From a checkpoint of a small transformer trained on Wikipedia.
Size: 10 layers, width 320.
Architecture: RMSNorm before each block, rotary positions, no biases in attention or MLP, untied embeddings, normalized queries and keys, capped logits.
MLP neurons of a small language model. Each row is named by its layer, matrix (up: input weights) and neuron, and shows model dimensions 144-271. Each number is 500 + 40 x the weight over its row's rms, rounded and kept within 0 to 999. Numbers have three digits each.
Before each neuron's rows, "fires in" lists the words (lower case) most often at its 100 highest values on Wikipedia text that the model never trained on.

fires in: "all", "allen", "big", "dog", "drag", "dorset"
L4.up760:428519452466545504537491420511485573535481429537518532554444454510430490475425453546465526498534523561459556472540495536492510579501414460462539504519515426472477458593506539538455485488470499503516512539533537510522506377447437431514511530538538487501544514497472578449579468467530575602484523505520517529516511483475453478512473581502476546452422497494515560545499564483468547526513

fires in: "after", "to", "when", "of"
L6.up848:469473528523447525489508573482462445453556505503509468436466514568412556532468451531509502501525434517465516488517536443437506488433516521450518537433549471536497477519510473593528495549463610577544499544529457482522545457523462491543421502501505513419447520550544555560509494565539528522483468573533548519468496542529555474526499532531485482506502373506486504570533453527495504538512

fires in: "as", "during", "to", "at", "from", "until"
L6.up486:437615478441544556443507530484494502468496525480470479501471458544454502487492544462485462419465474539531452502480430457446512544550496512500452494494498460488476478565531421539506465524599485477517490563532488566462600525522593463641508496551498469479502511468488543548496495467550484532496333489451464520477484530462504578509509513516445550562492531504492551505547504515481508538529

fires in: "this", "which", "these", "that", "it", "each"
L4.up966:516544490511430457572507546492550512506569509550525507426471528487482518465532512520512513524449427438575495478525570461478503473477474499468477488498546522515494402453551579470487592496491503465577499460548478513522580548482458436546461499491519505435467511506522477473448517474559419459542584482492525513515533442518572536501485502501515558482439499476386499460428486504507539454576

fires in: "is", "or", "was"
L6.up316:471512561475520453496514476486540553481511506424466526469513456429464477474540552559593520510441468532525458520519462493465448644571510497518505506525550461503498483477505460567534544534493506519530502471488494476580488492483515423511487521435484475464455497505476481466437471460500502538542417542455519483479507507463525509500457487487584461601469562514454553469447542547447516441472

fires in: "and", "s", "re", "such"
L3.up451:488501471424544556526496503532556454552467439477544584488458473474458437392476446491507466471490545507546509518545526478447550503502510494538573506538526533468511536457508526440527531515515535497493549491566596540492471503469528549460525564494466506488467546572490485510495528559470451446543398528487537577419536545436470453586495512554523492534492509510476506531505520516495481567463

fires in: "with", "shot", "cut", "hit", "put"
L4.up812:576549497476498497501520560568551501471560588473517490500485465516435550478459545507505512493516493490539490514542510522514508465483432454544490497426558524436509463508561484522478542467563538425457497462475488465511594493464513431528550480509468525501535519510493560478463593498500554492512494503390470572450475504501514456438470536434472458611453534558481531492544487558533508503503

fires in: "of"
L6.up1272:566433559529451517593488558553574536500485447523492462469479558485486518501557439540494467544491557529533489560446470482526567493478519456562482516470526545548463538447517470523435544512531437553532529512482567472559514495450456529475466472479504556525479470512454464513524471449498510511498402575505481448512478546473442503454429580479495574549535475518521492514458549489512457502558

fires in: "in", "to", "on", "of", "along", "or"
L4.up417:508522513477557477464484563558411513456446465544506529538540545515474555515458524516537521485494441585501545472545539487512475484451452459545532499447545513494424430540575422494506470475523511513477583523521560485452425503505430503506473500454532514533516484537514450546543562505423565564445486472466541493487505519499520518454444465451505490589490542490461535477459581495434498585549

fires in: "during", "until", "of", "following", "to", "throughout"
L6.up1181:503513505516453487550522503565486468519484553441491479508493492528513545503432478492476489498494475466529538537558542429516546490493545526475535554500467399502508488560446511481530463411441488528518505493465506432556574497477560482524440478447537523500528557477484463541401456479527501462525521484442426510569550463527528509519558477439547520485431426564457513555613490587487481413555

fires in: "and", "by"
L6.up473:527556574486478526512473548422468516426464448445464461526435564468451482523516520509508455508474469430519530545548516454435583477543533494517567508432623546531489547423506503499434451518455525541494493510506507466426512496489555561490446475452510546569476576452448457505491539526457457468536392525457539559497512474507511490521467484491471479489474537493466511548536499493514526553495

fires in: "is", "was", "although", "be", "been"
L4.up697:446445463425420498489463476475410478460472459469518519437469419426467510398578558506460462433447513464563517464548569446431502511508525504531497507523538456519577512472507473455399525537457427561495507537501534503498535419541528454468479525447449499493524483481489533580413540537539469575542506489548590501498474503453542516467473479490456448477496582517515503444554556574496485415419

fires in: "to", "in", "of", "well"
L4.up468:527559535523480466527498495564486541529538456526540482517512470516495397521516564435532490476521482513495453462437535522482557461507488552479476535480437485570516482496504426513551427449517503538504528518518425496532500494575541445486463564495466495483533441521556469529559545465487514506458448549532464475488456497489471508516410496566561430471515466491462495468545579501479477508473

fires in: "which", "details", "republican", "that"
L3.up351:496492547469482475574509495489522507487529477499501458423438550539490597504429489477468550472552488625481513524506470558456576540487474563511501569491438489516519479468487447443448475520496525523511484493550501593526471521532551451455489471527526528451462489541459546529486482447469527527511470508467530451486416507509506428551518523451571497523453441451513433511520521559480474492494

fires in: "father", "brother", "mother", "son", "daughter", "band"
L3.up1134:468547537583513438533496489514514530526518436548536497502577549476522455527545558485562415496514542572492454494530438545445518541488530456536446558494508469491478514560484453497581553546451444517461495463408525539542460530545464460471522422542510540454488486534590477501484514467496555521505466493478480536482529489471469489491462521501491484458505445512442526465486507516497548529488

fires in: "which", "that", "who"
L4.up198:465449489485541504422460507446588519426522457478572520482553512439487545604494571561453437474512471536459484495528506524517536592561482481528495630486478481535485477548521522520523507550531506474459526424512490516525465529537445444540508554535472482501538466507450507449518458471512589568475482548545492481418526565516501542477491528487512521557519512456503506512436476587504530467519

fires in: "he", "she"
L3.up14:458459442480458501465529522545441505477544521472454441458493565467496543553491523517523554478515485440534528474499516422493475450533512543517429589510499501507479483503499506517487470481502518531469447491529504501610532441487473469438487518468589542502445474481518452518480509435514516514557496490444440557537515530550535470417491440508462517520474492508514529473538480559518544479453

fires in: "of", "record"
L6.up779:477511498541472401591479495509483511421485468505472533487492488467517567524456505559524422519424563485483479515431475544518571512532579489482486526489495498497538512486549446503520534497542517463554513531479473517571472488517545512520401501504538513471536452525474502524481501527473461463537517585428463491477513557469417480451456443485486553524519437495509546525517542455523483503611

fires in: "of", "a", "called", "by", "to", "asia"
L4.up753:493506573489537456481555493563525385583485538533472522462507543467533478520541451458489527520564477480518493482540509559570548517496543553456539467514467487476483487483501504469498506465484451473472466493390505469466544541512524504509438472532475491512464523498547526477512541525542564522493443522551456472508453486461523520518475536540549516477552442475436501455508569439485482531540

fires in: "be", "been", "commonwealth", "year", "50"
L3.up811:529490561408474484505526427414525493493520507528457493480505401495518521435571502510442453399500498500498519513553554498515490496438484487439491478523483462520410487540539463439438449479473526480534529521424430498503538496516514481479509620589476530522566498478453508531517497579485510543482476497501524520488499461520465508460471530495500512454556554519605410511437502518532514438458

fires in: "as", "became", "considered", "become", "no", "s"
L4.up274:458457502504447507488473536475508527502456522526459515500556550513443513444516485538550559611451458487511489486528525430518481477455420539520434483545570460504566508517519476505492577561461552568469549521486477496537527455528510497513494523512483519487496530519498488536496485485569481499507543439517519536544570493506612468506444454501477507548381460543538449482548485464551545460480

fires in: "and", "or", "according", "accepted", "agreement"
L4.up705:591506460442533427420426436568514434555455457466444488500514508497479527470496558486499456533455522541532421512515481467447554523528552551487508558547535495513476484543507487502448543455450531505556528459515612516486512431543432589517504559461473510525549520495429462509507482473486475495519401509448470452484464512501481532536500504543526532570575503530488554513484559485509531459502

fires in: "of", "ref"
L4.up484:508570450459500457552520499547537449488458503467464550524458452498569507472548450507583501446481536516417518546510539493503550512481509581456436534481543479435443521389444497479526501491486544524546507537571470463499577469534551421454449543450516491530452559490502511530509474505437501457504429504492503536462470511518440468485521476470489519501494519499494446498500487537501527538536

fires in: "the", "of", "to", "between"
L6.up130:607498454463489516565437495482546525452489540455501593535464602496489565508425506409513497496525459519479455538488478562521514555483415465476509475463533439373484451477510542524443500476526538451522470514468478429505456568451459484524492584592428469448514460522509462428547439491538529511551450524483576469481535564474493527536468511532488552531514506452459533547644521466506519541564

fires in: "was", "is", "been", "played", "remained"
L3.up1202:519445507567466520428543464488496475535517471552484493514431506456459553529451535535516514570480484477512468549432519503533605470453562437588495441485443471503513498479425502540471536458524522554454560439460507565470511503543530508566465467450510493471507502457499486504439503493541508490486541533501469458516531523450562504419404474513533466513451481514511534457471503503535441519448

fires in: "a", "who", "such", "also"
L3.up874:483494497410407453457454535512496439461471491486560508523446432478503518467511486457582491433500490532507534495552556505528569528529487511500465516517521545516464563480525486479461494543509550526514494506507533501519512464537474508442464537496439512543499473481511524502507521524510458514593407447463563534505561439475474503457507503465494522583463502500442532470442556490471493466565

fires in: "it", "them", "him", "his", "home"
L3.up793:420489479534496437478523508523472478444506474501584527522542477518497452513524567530523516483489439478517483432540546476504472497489484507584546504515506506429580402430522528489530578527528558486480581471498548461440481476461480497510440427461473486538539531565570472521496473532473541482539425430466523505578504508468478525486446531472455553479524517527469512593515554425473513453423

fires in: "states", "uefa", "us", "s", "atlantic", "nba"
L4.up975:529466528514491475548495481529521476518470459498485490495490520510504466535534456470534520469488512501452504498565529453505526444464492500447469486506535519421465483509502538486511586500498484526449563437490434501508552486546474444541544551470445458479536524584412504480462503518556482523520513549505487491516434585516514456450529502571460520429455501550446443552538506492459495518515

fires in: "s", "his", "its", "of", "all", "whose"
L6.up814:516506499485471493436506543562499435373461505555480514504500489547527536466476520520525563527535460452511468480476479513506499469507498521495556476526544523396499462410503505513425504477418539459529506458586465450558482526428486491518545549520546464506528458570454484525547508505453473512510501593507488515566483570486463420481462501491506585574507586532553508494470512439452596550476

fires in: "of", "at", "near", "college"
L4.up124:515477565553578491559512462462573450424500518491408488455497509433519483572527510462505459498513493540515490480453537515501543510465551474473472493440477473433552453478501494488546443473527479514484499521453509492462411510498451461475538437562479473496495552408503526509461427473494487471452504462540468487460509479425533501497496493491522495431431516433541456515505555428485468517548

fires in: "a", "the", "away", "off"
L6.up106:506523494524499543574502492503486517530554461501513472610585504486513529438475452463428458494519489522503517465459556485486408468472432478520467411513519541459498468511460523531498594486497479440581558500521551504409513484493487484512489556449453531451481474494469509494534452506509565484555438583489476582475526484508550510537473535494590512506493520509570442480492575498508506456506

fires in: "with", "is", "has", "are", "have"
L6.up1107:485492462469548518499484622464505468546487586436420524467474501443467498498402572507495481446403518547481556507485539503495557530488513480446494481491506485509442477514461417483505516467535592451596541514589441481511456490427459545523495431468503526496509523464498487491508543487538505510517487471416472495499486502453477467567535516495543490549500489553504533444510533534519523585456

fires in: "and"
L4.up1225:478442518494452484498472606527573494518450541477562452463446544497516516498481486499539455525551532482526538492557425456509592456483490530566569545456446469553506466478534548498514419530480528507485439542496475551464497561447519529501459527424477475493467547526458539545479474510448526440570394495452519516534555499469465494550486430549477485483406518527560448509526471475447457556481

fires in: "to", "belgium"
L6.up229:567507454503568428492463397525439567507522435548487512465490455434424540550516506518435432489483466493461485577556574540542519500489497436527502536499528537515445528459550542460518546543517493501464462467481472442559500468452493556560488536504511511499514506409493524552606525467497481553516508487471528493464538482462515493569420439464548524506415558460572503514471494460539503466462

fires in: "all", "of", "allen"
L3.up743:595494552515568469541531530495444504465576423529540487493542445549480571457461500488519526403526506498521480490527497415529505597510454501478477568474563461524435549468462536478492503414503422509520473495444522533448515494487470497515482573471553473469522493473458476520598498501535557476512556489543562519456517494524484539528472579456505518536469523508563513494496493476430539497525

fires in: "a", "is", "was", "an"
L3.up778:467454557474525442506562513526443483392542481557543457547517486443510524505500521500557456459473471457487481455546569433499547453537563496508471513495538555477449430539522495444499508461575503472521432497482513508510499495498484371539479548478436460455501465530482458460494491457528467458492473512520464502497452516568525552476505471532521522632443536477491525455498522509447507441504

fires in: "of", "population", "census"
L4.up1147:521482562467408401472506541534501509477504519496515488461506479483461534513569457545430551550491538450536507511577478503479481497446450575491481573526477500395359494568492499519519526505470450457526479581519515452564518547509505477524528483582620537425484496412472454478494468518510445488533431526505470530448555402502417471522558503508513516505565504521500607515456499514520513511537

fires in: "father", "parents", "others", "family", "children", "mother"
L3.up347:475460487564470526502440530548468523496506506494523501548479498516462502500545464575515509498477473516448453521547490485544445524545554549498448458511547439502446504566539508476556494551515504503492441470520536549444491486556498477500484480518537467457428459530546514475508523529480563471510506560494542570478487554473462525443571543503520503463512402592416638474512590457460557462518

fires in: "of", "to", "following", "early", "headquarters"
L4.up1143:525463575467514496500481528476471505543531520477457471505522485470515488575518493555543513566575502520489437493525428544535482503493472534465514479441544541433541484503457493552534523475464443602495467536488602454550432461482447482499501544497549439476540498479414443470400423474521591530514470537523567552458540542504553482432495468552547507508535499503449462500481507518500504587531

fires in: "other", "of", "s", "several", "various", "and"
L6.up850:503543499531481465475503499555457494464505471476471487482495508474503504485500483538443479514452514470541514519461529488555535543552486515455556563524396483558489440467564486487471549401461567522505448469500521462515524452464479502521397424551546491512490474501460433489448434439514538551442404496466512511563520523476510482522462510485503564540529504524503527523476503500504574505474

fires in: "was", "first", "were"
L3.up163:526545607466493481541520494529485518440476498436613487447469454447429486484483483498513477442524494523513430507487438501453423520488476461528546544504515455500550504491475431539449446539449528482452435543489443494604577453438479607446537552502439465490482470397456518499452497476414508492535522485460444575476485445491497441491440551496515451518507496510516480529493527553504556510498

fires in: "on"
L6.up989:592504462444512453515554438526532533586582491427449548477464460527431483439448474511506506537490423517507456530523531440558498532496419513501543456512530462424448548523443462535561554545556470491474475541519526542474577509481461499485440493428479562490409566563543453484536465517484503535487485506570507474424521506531542484516453554509557515455507514476470524510525482469534555509472

fires in: "while", "before", "when", "after", "by", "until"
L3.up968:494436524499502434473498494536465488520499530435564474440496491528528456528445440522535477475530524563442517459520528484473486450458460489524535542532549431421402523485512457501442497508500581533438528400492485482533482449550505519494481495459518489512411645452509488566497436523520569548448550530531585533514449521572518522427485532429475473504578470515539476588527447525507511463473

fires in: "to", "for", "of", "in"
L6.up460:480507564469532501582490478484493447488527432457445466527553491529461600478458517485501476462434512475482513533524561425545442491472491458494521577502520466498562534480505541454460533469434500494496566514477468421461614543556506444502506525525487499482462496469543481488491511450573539529495519566513454522540483496548493464486481384492513492565532462595506482469561531485534467485544

fires in: "is", "are", "were", "tyler", "only", "was"
L3.up915:582563578546448494496444513550520474448499463483546551463495462505475419506493513547489539505455497522477495554437516516497511457492503505512509529528524567530429416601509431538565554527548555438463461514526494464473564466521526469577505500538507530450481518419473472426501549497580547493504455548501534482464437469509476486509484527564534513514529479505511477407484565521538532500467

fires in: "of", "above", "outside", "inside", "from"
L4.up457:493513447538519500561505459529537498458518502512479497533461498485536602521500439453452501520549530475519537591532421472486525536431475524482458553457531466457497476405490535539451505506550511491592508473612499509475470485483483571520433510525540502514492450457504559478468424467548510456534475526516525543420553532523412484450531455539451403451546511532496531421501515464529459529490

fires in: "by", "bye"
L6.up34:489497586496520507561480461492455454583524487460433445433501518486502491550507521483497498555501501416553517483565514577524466485506471561538482425491465511465489503518487477510512465457457519548475543465435461490468490506463468553547438499470453484431458546553526432519495516556477540510504534446464568503523519464503468482493485448487579481493503525504479452569526538412482434444494

fires in: "was", "were", "are", "is", "went"
L4.up133:522500547432403488512487498480533507517481517422426504474444456482451489448462564496572493496526498483456494513464483508491510433374484493561499507443507462450513531463496465480511453536488541481474515555472468514450462516503515508502460425463503497465480486511445494572433472513516501469560450583474513497535462496442497478437488476468486503537539454551498501466484489471501468541468

fires in: "as", "asia", "asked"
L4.up1039:494507458461472477499504490456490486594497511453480488478436544455527517552450465489445538495521557512486533536487477505527499569472444487522458515588547514569533538536540555476535506577484582476476486485449484523581491517540469509513518427503578471467510548539480482547499451538524524590530502511456516529444491517529542457468442511515436504498480524501610506505606521527477511431546

fires in: "which", "where", "and", "that", "pathways", "pathology"
L4.up801:554441530549497465476496518507526472418488466562480557467511504507515524516434509547476555563507428510540603522499481510543530463507480489469529520468430549475509472527474454464507469493515599555502487470489455558503498444508484387488442542523529496537520490467408506481556434531400561494574496517538523500500491452440450474563473504512484510506496519483540484557489556514486481538462

fires in: "and", "then"
L4.up630:482488491576516475502457507415497443382562474465539516481448474490591516478463501527465504550465431457559533489512478512437537482475493497471524521519527523547514534401511443531497499449420520472505517484542438497520503487479456471494448527514479484496442466439426480512513563566463499494516566502505513520498522422507480485488536515509470487559498438481520524440493489432445529493518

fires in: "the", "a", "s", "arizona"
L4.up265:539478489454466458507487578503458530494512588512473571517508498450517502437527437459618503434510472466591529452505549478484514508562458446477518564447554493550472482490557435486513531474471438432546459564543509463464437494466469511485450521509421527437547517464485540526526503478478497456530425489441541522502552497498526525524483576481472577529567564497472462547480532554526536488533

fires in: "that", "united", "was"
L3.up179:514506473452480441476472483602513460462477445517512480487499523517435475524466467457547534484479450462533541474497565516525485434493575520505431459456459423428438399510536475493538467517465504452495527510506455503469542519524521505474484505543470497552504416528574517499496540531501469549516491546514413429536526449443466443530500449547524497500448475466414532514467529547455416585480

fires in: "an", "any", "analysis", "anomia"
L6.up8:429428529458517538500535492534542551529514494542495453484513512454471540395538449512481569448488498433560526447431509545530539557519543550490455448510515524493483454497477422443532499520503526431599532553492562457513484496464406545506514531477532588541536504501468571577506524455516466584474449547517577531487518547468461540540490454408444479509541508491433534500523481445527442523516

fires in: "be", "was", "to", "been", "as"
L6.up523:486434513534533569508490491460451492535523450508490481481425433494540544435502512488456383535491497532484557538533513506482514529521465446478464476461550556539519513444519504468469537525464527460489473529465563459462571506519453475598518508507525467456450482434505483559496575495493423525496383517511503513530443551499504500542520479524512546588449481501550471449553578572464528489461

fires in: "the", "s", "its", "a"
L6.up96:515553523505459524472492472508514470481505537570436536553430469548505478428586549482543509558464502517472544531469551433495553442506499481479571572526454408465438487457462454518462506471453522481572521549476522492485511466445442522503443492483415538440479517543550534525464373514465577503426477541509470556507453467446501469501471535489551563456507550470531479493544512502489544509458

fires in: "to", "a", "from", "as", "according", "of"
L6.up1191:530504507521453466447455459574534487556480446510414527471473533502535497503533543564396454470498496492541527540530559559481514494468483595479480438475566488526428500515530481509504584512460479470546464483499532437509546504525490474489408476477510487492508463491489496521519540514488502528475483495464536522495503434425485475495440549478544518477454495544464530492548514412477577612544

fires in: "and", "or"
L4.up301:591485498472485521432465513545533509524525427475414546487538525409502523437460515501532501531450513549460463565515508429495543515511455510472475439477497463528513505486517493512460504464447466606473500522436572574449509505504433521547589494470474515526523483503445458461529475509449477533465487508507586549503503502417503512487462469471518493492447505453491493499583537511474569512579

fires in: "it", "this", "which"
L4.up38:482555496495462466501428542496498410529555510512493531512468541478468565569497587489495519512443519557557546500520511516467501550474477507483477435474511529424505457480549437519480480457422536516494515479434474486569524583546501433514497541477558470527521490426445481504496444521567456462556538511409498507431518506479536462476486479487499558437493550574510479502532413452500524487498

fires in: "to", "infraorder", "whole", "whose", "into", "oclc"
L3.up840:511552495477512487476450590434478494524491434464517453487429523511555520506481440464468500413463500574505438506514434484531404480481496588490483511566506518469438516455572547490555494459448485492499418504414405540520516539495510466528458520457525460534495559540497530524579482472545508442549513507532497489568551454550517449496523495445494457495368561474528518520513471518519481463525

fires in: "with", "framework"
L4.up1145:494447470474546489491460529537460514463520477448482570591492568495389487582546509488516491500498491531525458535523499533559554528548517457474467602475524521496483434496486473502451503532525519445521548407431458467528528517554495540531482501439464497479529563480521544521576485529508562589430495543481398490451530539514467560578505474465456512549580561445491520425509508556542482489525

fires in: "the", "there", "they", "when", "in"
L3.up145:524490541461512505465507571506453455472512478505500438499477468508504540496548485482523481458455545489535482422377519425520430490540476503437501495539503457476450474444472451487512526527515528519496532450563567460558554576593469494529492566482571507498460479438522466488532556494459444565462472466503500477459537518523570486475451504451457525541493501489483540459460548515489517469468

fires in: "which", "that"
L6.up257:493435515507522473602507550504479466535472485512506491439449593524513536537412567488463530508495507502403466480546512460462511545472443496501488494434464447488528518521513508557556530450421569471541437454522476552501516563551489471510502543469508491530511454494431484490421478489492548493435507509421454456493512538418509534498520538492531533582537509492454407511445558569492548587489

fires in: "of", "mission"
L4.up262:532547473444502489551466506411528483447546563539463471500519516526518500537528578571548547454409494470479561560515552517462506524478475545422481439417518420485461496492563530432529502508496487541381556544506500490564516532489445497442482510465538470469482474453545518522457410476493548433552468525516392407405523489505503496483567554459516516463517501491495455491499488487518509483552

fires in: "of", "or", "to", "leaves", "keep", "leaving"
L4.up121:460462475417513539478391494487544547477549476506568446633489470430439493505549475449549506454459514578500475512433553462454508531485482447493476545590548447516468499520545486534434537452531483618505490516443487461447485539538523512498501512427479509485493443497506468480534510483453480558526414515492528505482460558533510504468485498586608564562446453459527534490509598501432500516467

fires in: "which", "that"
L3.up688:509466464439510474479457580532517506503453446413429443423458514509450521548504494565560506446525512489479529485510447548468544538442503457490497550457506487467443534510518426521441524487474520544494542432530580502545478485485423465477521496399463589522469496521468465461479450476501502484544469549429496544439442417511488441517545473490515457558529534492519578504423504469500548484471

fires in: "to"
L4.up722:461553491528473450475430471493420490529494521479417507489537490537446472573440462495456486488411530490495513477507512466500472529466541485487408491536519456429440485499448528521419424478453549549471548565476514444625532468427492368500472501522511464494510528500515540543514551493557465474512515434456502518491528484462483546523420401430505548517391527503558547454487442451537507526527

fires in: "that", "tournament", "range", "level", "school"
L4.up597:545461464479524530421463477452478476458531432427469502467542505537471586512465524480464451470536452499500512557516462539459477495495518526600440558543516427484416468528543499511504516546515484489463506489406481552572503459520433513476529477537475492477530542481408422554465449466468515488465485543509507529524459494539522529541490443498526488511502488486513428531511494567579412488502

fires in: "is", "was", "and", "some", "both"
L3.up625:493556625479481553513498472431561413488488456554581499435570519522441539462488476520513491569500472471555447523520534432488553507455527443538436506474522513526511523463492455503480520437572531459462449490523521515533506476390492430477506573465514528533449473501522471469431471453484523506434489507547480498508537498502507487516465450467543483524457491438474464459448551516511542511475

fires in: "southern", "eastern", "northern", "of", "western", "sq"
L4.up1216:493537475493466491495532517534512452421495525479468461437476496533430518492497485537536507468490439535419485537430512494562460508520447517554561503459483433496558539516443436534469501546517476495445576475556493497549468513472468550473502558509516561498555497542469481384435507496531622481506427506443462467492546529451519380474485494467445548501524482484452546477403487564483496553571

fires in: "the", "s"
L6.up178:488511537482494487468516541502539451435525479461582494499525462496601466430464496518497543452463444479561537512485546423470497455435529500453565504594556558433539478505563482431524435500530414560544459514569521452458490456521489479486480529538479446421508468519464472548495546528507493517485474509512482440514467540552545544490498478548426500538524535442440476494509578474445545507456

fires in: "of", "among"
L6.up928:503525436531581522483470554564404452483496479565489471487498434475553493533538567481511525506509477508543516552507528515507560548500405562515470505533536513566442492477510425472512554499481477492552525470426509482441447515504494525511579481553539465518510474450510509507491511452470516537480510373477510550435525544498455437523480555464567535545545504454491498464505434567565510530541

fires in: "the", "they", "then"
L6.up899:534504484442418404516431612578494481469566448496523454575503550529489509470481525401558476463481480471483522510470535513460539523475530537433548482557538464463489501526517475437507474493475543434571504430562531447547537533507471463534507474495468517447519457421529439515567518477508526420524390524538506529502554479471493517491433571465579501564460533472442478471525555514527569530475

fires in: "they", "he", "it", "she", "band"
L3.up253:484462471412528399508472508492517484486491511522530549463443511496525559457466506428599485490496570483450498544563526503462510502472497536530407504486517510438496509469594471462491494466567465494552479561471472489562543446478513461444520490500535511519491455468541506495500531491573465479493514518486527519514463496515498435457530451480533527485440461513478556469531546511505479462481

fires in: "to", "united", "we"
L4.up712:503575482465511447542435505497438458459472543498610539538506465518544510522515506461493509453523472520398460507515476466454502467452471551434453466583499485485483457569517520451478512481491509507466489524465498549512499526446516467547539532540458550512612437497522484489582486472562483460545457464539474472497520488435497493528473454492515517470442438438524536503480550431590492581532

fires in: "to", "never", "since"
L4.up1111:453446477556492519548446529497475528570498501552421474488427511523555518564440449490506483486519530485492485463540537551528494548470489503523444521490507460480473434477455551459445523490513527553506516484505493497553490469516520416563500545544408455454514474451487476560477492460498456475545435383467579509468584515434499441518461456409521472511518508472459489511555500566517531468538

fires in: "who", "that", "had", "he", "expert"
L4.up168:460496566524476476498561514528537439421510515479524535455545467493531517532459533503487474489535431463486535498497493543500491508439514475529490582437519462533468486455495466516537460568529517488499545555423482519483440510515406454524486466445465494509501507570437481486528413500517533526485473567540436463512437449493442534517558440519472477506465580439477500485523499536519491553458

fires in: "from", "of", "since", "ltd", "by"
L6.up111:456444518442553514444437523534561533491460441505498482452501484449472531581495459501433472526545464475589452579551506505472506487512532548492548520535522442431456553496473428486582408500510525575459506511465503459512494480433518548479485556454490578461519491510529470539505455502496548415553511556463571508493514522553547506459440423459504456504520485471500511514495563490585458532515

fires in: "and"
L4.up535:522496477596493492428488465477542422433532460501436527528522529566529441512498556559472486509455470515460464518466471464506496475490538518471562490552448523506457451439447468474532495514499485557468475505455473529481532474538480481590498501435495492462518551468522474492512508455549463598518536560493505510449518496462411459449528540585550529469477439518491539450501543526494476486515

fires in: "is", "was", "has", "have", "had"
L3.up1275:449447454437425530503543440510468495475532549429551511427570516430521545490516505466534440396495438554450488500456490534522493516448505413534473433475480503506503487504541496490588493529505485563470531445477525552468449493519462486485451495472478490463495541478519469547494479509560490475521574503501536416487427476464503519521400481373476542607522507475564452505544480555573537473472